Weights of a small transformer language model.
Architecture: RMSNorm before each block, rotary positions, no biases in attention or MLP, tied embeddings, normalized queries and keys, capped logits.
MLP neurons of a small language model. Each row is named by its layer, matrix (up: input weights; down: output weights) and neuron, and shows model dimensions 288-351. Each number is 200 + 20 x the weight over its row's rms, rounded and kept within 0 to 999.
After each neuron's rows, "fires on" lists the tokens most often at its 100 highest values on Wikipedia text that the model never trained on; "fires in" lists the words (lower case) most often at its 100 highest values on Wikipedia text that the model never trained on.

L2.up1161,195,194,189,182,198,193,194,165,167,209,196,226,187,233,208,222,225,216,202,199,206,206,185,211,172,170,150,166,197,180,205,151,221,212,221,192,192,165,205,194,230,215,197,221,211,190,207,206,176,168,203,192,213,173,185,232,227,191,203,186,202,195,227,234
L2.down1161,215,198,195,208,232,197,236,196,184,214,181,194,212,164,183,204,206,162,207,165,219,216,168,184,176,210,187,216,199,177,196,202,208,204,196,184,196,228,190,209,177,192,211,188,190,194,214,196,207,180,171,181,199,213,185,180,175,165,221,244,183,210,179,147
fires on: " a"
fires in: "a"

L7.up413,170,206,196,244,178,216,191,183,154,220,202,215,204,201,211,179,207,194,194,189,228,191,223,210,213,185,180,237,193,169,178,205,222,184,210,208,219,208,179,204,210,192,169,237,193,171,203,198,189,194,196,180,196,206,171,210,221,220,196,176,187,178,175,199
L7.down413,213,193,199,208,188,191,208,197,199,202,189,184,201,205,213,209,190,196,215,224,222,219,208,162,197,183,189,206,191,192,206,233,208,197,203,180,222,200,202,191,170,191,218,178,190,193,200,204,233,178,213,219,224,209,185,220,162,200,205,213,209,212,178,207
fires on: " As", " as", ", as", " become", " becomes"
fires in: "as", "become", "a", "becomes", "now"

L6.up700,228,196,188,199,191,177,210,192,208,207,193,199,218,213,200,223,178,225,181,189,198,219,197,229,212,172,216,191,160,181,166,202,176,174,162,180,204,176,168,185,181,192,197,201,217,217,204,220,211,169,239,175,224,193,198,193,215,204,190,168,159,187,199,194
L6.down700,196,185,199,176,152,213,226,196,221,199,172,157,181,201,210,208,198,196,233,192,198,165,205,221,215,212,181,212,237,196,235,205,233,215,234,184,213,159,216,224,219,171,157,192,177,205,198,217,197,208,193,199,189,208,204,193,202,208,190,213,209,191,217,249
fires on: " on", " on the", " When"
fires in: "on", "when", "the", "for"

L7.up477,162,197,198,202,174,203,207,210,186,208,225,187,175,238,217,186,192,201,198,231,196,190,168,221,192,221,175,194,177,208,164,203,207,184,200,212,192,202,179,198,205,186,199,200,198,194,192,224,171,164,222,225,205,202,195,223,205,191,213,213,214,200,233,215
L7.down477,201,198,237,211,211,220,198,231,180,186,177,196,232,176,201,151,187,178,180,186,166,213,221,232,206,199,208,237,218,204,197,185,230,196,232,229,181,193,202,211,184,184,207,226,238,218,231,206,199,185,200,185,182,203,182,192,221,211,189,201,179,225,158,180
fires on: " a", " the"
fires in: "a", "the"

L5.up31,217,179,225,159,190,190,219,211,211,191,203,201,156,216,192,216,180,193,233,175,198,193,176,208,207,215,216,222,209,186,201,191,208,194,218,221,203,230,222,190,205,182,161,211,167,205,199,204,223,227,197,209,193,184,221,220,233,192,213,227,206,209,210,186
L5.down31,188,185,174,219,217,218,182,203,208,208,182,217,242,191,235,215,199,187,194,211,230,201,222,187,189,215,200,194,215,178,219,187,218,208,176,220,213,192,191,212,198,195,244,193,194,217,206,207,181,186,241,187,199,219,202,187,179,197,240,169,239,192,201,223
fires on: " with", " with the", " in"
fires in: "with", "the", "in"

L7.up464,180,204,202,215,182,216,217,235,187,214,188,231,156,209,195,203,180,240,214,223,214,229,176,211,203,178,191,191,187,205,221,199,178,183,214,243,198,173,186,173,219,162,219,188,184,198,201,191,195,196,201,209,208,254,188,203,250,242,229,216,206,194,180,251
L7.down464,183,206,204,193,225,196,199,195,181,212,163,175,198,156,206,180,197,195,195,187,190,177,233,171,247,197,201,183,202,231,200,173,201,190,202,177,183,188,202,183,204,185,202,193,179,196,186,191,194,224,202,168,167,178,178,170,213,195,180,193,174,189,197,207
fires on: " at the", " a", " his", " the", "em"
fires in: "the", "a", "his"

L5.up473,194,226,207,197,196,201,184,232,198,189,191,204,221,158,198,187,199,203,196,182,157,187,153,205,192,210,227,192,190,224,180,147,208,200,192,185,221,257,169,195,209,163,163,208,205,186,205,159,212,200,218,194,184,205,193,213,217,195,185,200,220,183,142,183
L5.down473,196,214,221,224,197,224,205,196,207,216,224,194,214,257,158,165,230,163,219,200,222,162,184,220,178,206,161,182,192,203,205,204,183,212,182,227,204,193,206,213,213,225,185,213,220,226,195,194,205,196,231,174,185,176,174,192,174,185,196,194,186,189,238,243
fires on: " two", " three", " four", " five", " six", " seven"
fires in: "two", "five", "three", "four", "seven", "six"

L2.up147,193,215,227,222,208,214,174,223,197,208,170,191,204,234,197,206,185,187,149,228,149,216,236,173,194,145,188,186,183,200,159,177,211,207,183,195,187,167,204,221,181,209,211,193,187,180,198,193,208,176,205,198,203,240,231,205,207,237,196,196,191,221,216,230
L2.down147,197,148,182,166,189,212,188,160,197,184,230,216,205,187,202,198,191,185,240,209,241,189,190,185,215,244,193,225,205,189,208,204,221,185,234,189,205,208,208,177,220,221,192,222,197,199,200,221,188,185,178,168,210,208,179,221,198,189,187,162,234,198,142,199
fires on: " named", " following", "age", " was named", " next"
fires in: "named", "following", "next", "damage", "name"

L7.up1319,212,184,201,236,209,222,219,179,209,160,190,203,235,215,212,215,238,222,208,227,194,232,181,230,229,218,184,217,196,180,221,242,185,194,199,178,199,183,193,205,195,225,181,211,203,207,189,181,189,172,202,202,176,199,244,221,229,216,188,189,225,155,199,185
L7.down1319,185,179,194,159,218,201,173,214,192,226,195,187,170,210,215,196,214,163,201,216,208,243,260,209,170,206,204,212,184,199,173,208,213,187,184,234,185,159,204,177,206,168,220,217,189,215,207,188,229,183,200,187,166,189,199,219,201,211,208,205,185,216,208,237
fires on: " was", " has been", " had been", " only", " can be", " also"
fires in: "was", "been", "be", "only", "also"

L2.up920,193,205,194,220,205,208,236,180,207,123,182,185,192,194,214,284,176,209,199,195,206,224,187,160,233,198,196,165,219,221,200,174,221,198,208,227,222,198,212,185,199,205,236,208,204,206,212,195,213,219,200,193,195,234,215,203,180,196,185,208,211,211,202,195
L2.down920,217,182,214,180,201,185,196,198,203,197,235,202,218,208,203,178,215,229,186,205,193,190,183,241,224,188,201,210,194,156,146,218,217,170,213,199,206,207,196,177,181,190,177,189,206,190,228,211,178,174,212,176,197,169,193,180,235,206,206,210,181,190,183,214
fires on: " main", " public", "et", "T", " private", " Public"
fires in: "main", "public", "st", "private"

L7.up381,191,184,199,174,210,189,230,194,217,187,198,221,173,185,224,195,211,224,214,200,170,203,183,191,235,205,228,200,200,208,181,199,224,162,181,217,226,194,212,187,203,188,210,190,166,203,157,170,216,198,197,163,241,224,175,145,206,181,212,166,209,200,231,215
L7.down381,204,159,215,202,229,206,215,221,186,189,223,182,202,170,210,211,159,211,219,208,191,172,205,200,222,212,200,214,223,222,207,166,222,211,196,167,210,206,225,202,161,201,156,208,208,207,167,208,192,198,223,182,201,185,214,234,190,160,179,224,199,194,211,202
fires on: " April ", " February ", " June ", " January ", " March ", " August "
fires in: "april", "june", "february", "march", "january"

L2.up1233,158,185,201,209,193,222,207,180,205,198,187,214,216,212,211,226,177,220,206,179,237,228,192,169,220,197,197,191,203,209,176,162,233,176,187,179,224,207,185,170,195,163,201,179,198,191,188,187,190,217,207,179,185,205,184,217,204,211,199,206,186,208,154,184
L2.down1233,237,185,194,207,203,189,254,231,199,227,234,195,188,202,202,222,199,170,191,198,219,218,195,205,202,197,213,165,190,227,188,213,197,247,250,223,204,187,225,206,226,212,209,187,183,222,175,262,216,215,205,199,186,195,253,205,218,159,237,175,208,203,185,199
fires on: "11", " three", " four", "hy", " five", "2"
fires in: "11", "three", "four", "five", "rhythm", "2"

L2.up1397,148,220,235,201,245,184,211,210,167,175,193,211,188,190,192,201,220,197,196,211,170,191,205,187,150,186,217,223,178,181,221,201,211,171,173,234,184,201,229,179,221,188,202,213,169,194,207,195,199,204,211,190,192,210,209,210,187,203,216,208,206,211,188,237
L2.down1397,210,211,217,221,201,195,165,208,200,249,189,188,180,172,180,145,168,198,248,187,204,217,206,239,228,150,204,223,196,199,197,211,224,222,197,227,243,191,212,208,191,203,233,175,236,218,173,213,198,235,202,227,175,170,214,180,233,209,182,223,203,200,195,214
fires on: "ig", " particip", "ision", " made his", " compet"
fires in: "figulus", "decision", "his", "participated", "participating", "fender"

L7.up473,198,175,201,158,174,201,194,198,172,191,172,183,244,192,208,184,159,205,195,186,189,222,233,211,181,204,196,218,200,237,175,219,200,161,217,220,205,213,182,190,192,202,162,212,187,208,230,220,218,210,176,178,188,265,198,216,187,172,215,202,229,168,206,196
L7.down473,211,224,205,176,217,193,192,231,225,215,222,202,220,239,208,206,197,239,207,210,173,175,154,193,197,211,215,182,187,191,241,170,177,207,165,193,218,198,189,198,208,185,202,208,200,211,207,191,212,208,174,201,199,236,205,204,217,176,207,186,187,210,210,223
fires on: " more", " most", " less", " an", " very", " only"
fires in: "more", "most", "less", "very", "only"

L6.up1088,184,204,208,216,227,207,197,183,206,200,173,175,217,183,210,186,200,166,203,176,180,189,225,193,202,229,185,201,192,235,179,206,187,202,202,189,261,244,198,205,176,175,192,196,194,210,176,221,196,183,201,177,176,209,203,209,197,202,199,206,185,179,196,194
L6.down1088,234,209,199,212,208,204,209,218,197,164,209,215,194,199,180,218,203,209,196,200,203,223,183,225,177,193,203,212,216,179,222,201,165,199,184,194,180,161,225,207,248,233,223,197,213,226,196,187,202,230,169,244,192,206,196,197,180,186,178,201,192,201,203,209
fires on: " was", " were"
fires in: "was", "were"

L6.up1260,179,214,209,183,183,167,184,223,204,178,224,221,230,204,201,233,205,182,200,178,184,184,189,165,233,217,178,216,201,189,190,182,192,186,177,219,211,200,198,202,200,185,141,201,177,190,216,201,213,238,225,181,192,215,177,220,220,213,205,185,205,196,189,220
L6.down1260,212,204,188,201,187,213,176,161,171,212,228,199,197,203,253,213,187,192,217,221,222,241,218,199,202,205,213,132,195,227,212,212,217,201,195,177,210,204,233,182,220,162,195,222,240,182,226,210,193,195,177,204,223,194,211,209,181,207,163,212,197,199,192,220
fires on: " she", "ing that", " who", " her", " She", "ry"
fires in: "she", "that", "her", "who", "marry", "he"

L5.up669,160,217,195,200,171,178,223,205,168,183,202,177,188,172,217,210,174,218,196,201,202,173,211,221,182,197,223,222,180,266,185,180,216,229,197,171,234,183,198,185,198,178,160,226,195,211,225,175,204,194,201,171,218,191,196,153,227,184,197,162,221,173,209,176
L5.down669,263,190,192,220,181,214,201,198,182,234,176,215,184,221,183,169,175,193,209,181,200,197,185,187,218,199,218,181,189,165,191,198,220,207,173,222,198,176,203,197,246,209,184,205,216,206,215,242,177,172,251,194,166,215,203,247,204,202,214,208,178,211,171,236
fires on: " four", " three", " two", " five", " six", " ten"
fires in: "four", "three", "two", "five", "six", "ten"

L6.up849,205,206,178,213,198,205,197,206,218,186,216,203,213,194,196,205,222,206,211,176,216,191,204,165,204,216,216,217,203,178,182,204,211,175,215,229,218,184,150,208,205,224,197,183,191,211,220,185,179,217,208,194,209,249,240,177,206,168,267,216,182,210,181,207
L6.down849,164,174,191,201,209,189,198,180,166,212,209,205,187,191,215,207,225,191,202,199,215,210,208,217,210,236,220,188,214,250,243,151,208,221,158,208,210,191,211,197,177,239,208,207,229,200,203,210,195,206,187,220,171,189,199,238,199,174,189,162,200,201,180,207
fires on: " New", " small", " young", " early", " few"
fires in: "new", "small", "young", "early", "old", "news"

L6.up1405,197,249,173,197,196,173,195,187,211,187,185,177,220,183,218,197,157,179,229,199,194,206,193,172,178,272,218,220,185,175,176,167,214,177,196,193,222,228,179,221,198,191,220,200,197,196,179,193,199,227,206,174,176,234,177,196,224,226,220,175,211,222,157,190
L6.down1405,171,205,203,177,240,197,191,199,199,182,232,184,194,213,214,240,207,203,192,209,168,171,190,189,227,198,199,200,181,203,194,224,179,190,181,214,207,199,203,191,217,219,181,196,208,204,168,234,189,174,183,220,210,188,209,211,187,185,203,200,164,193,207,213
fires on: " the", " of the", " of", " left the"
fires in: "the", "of"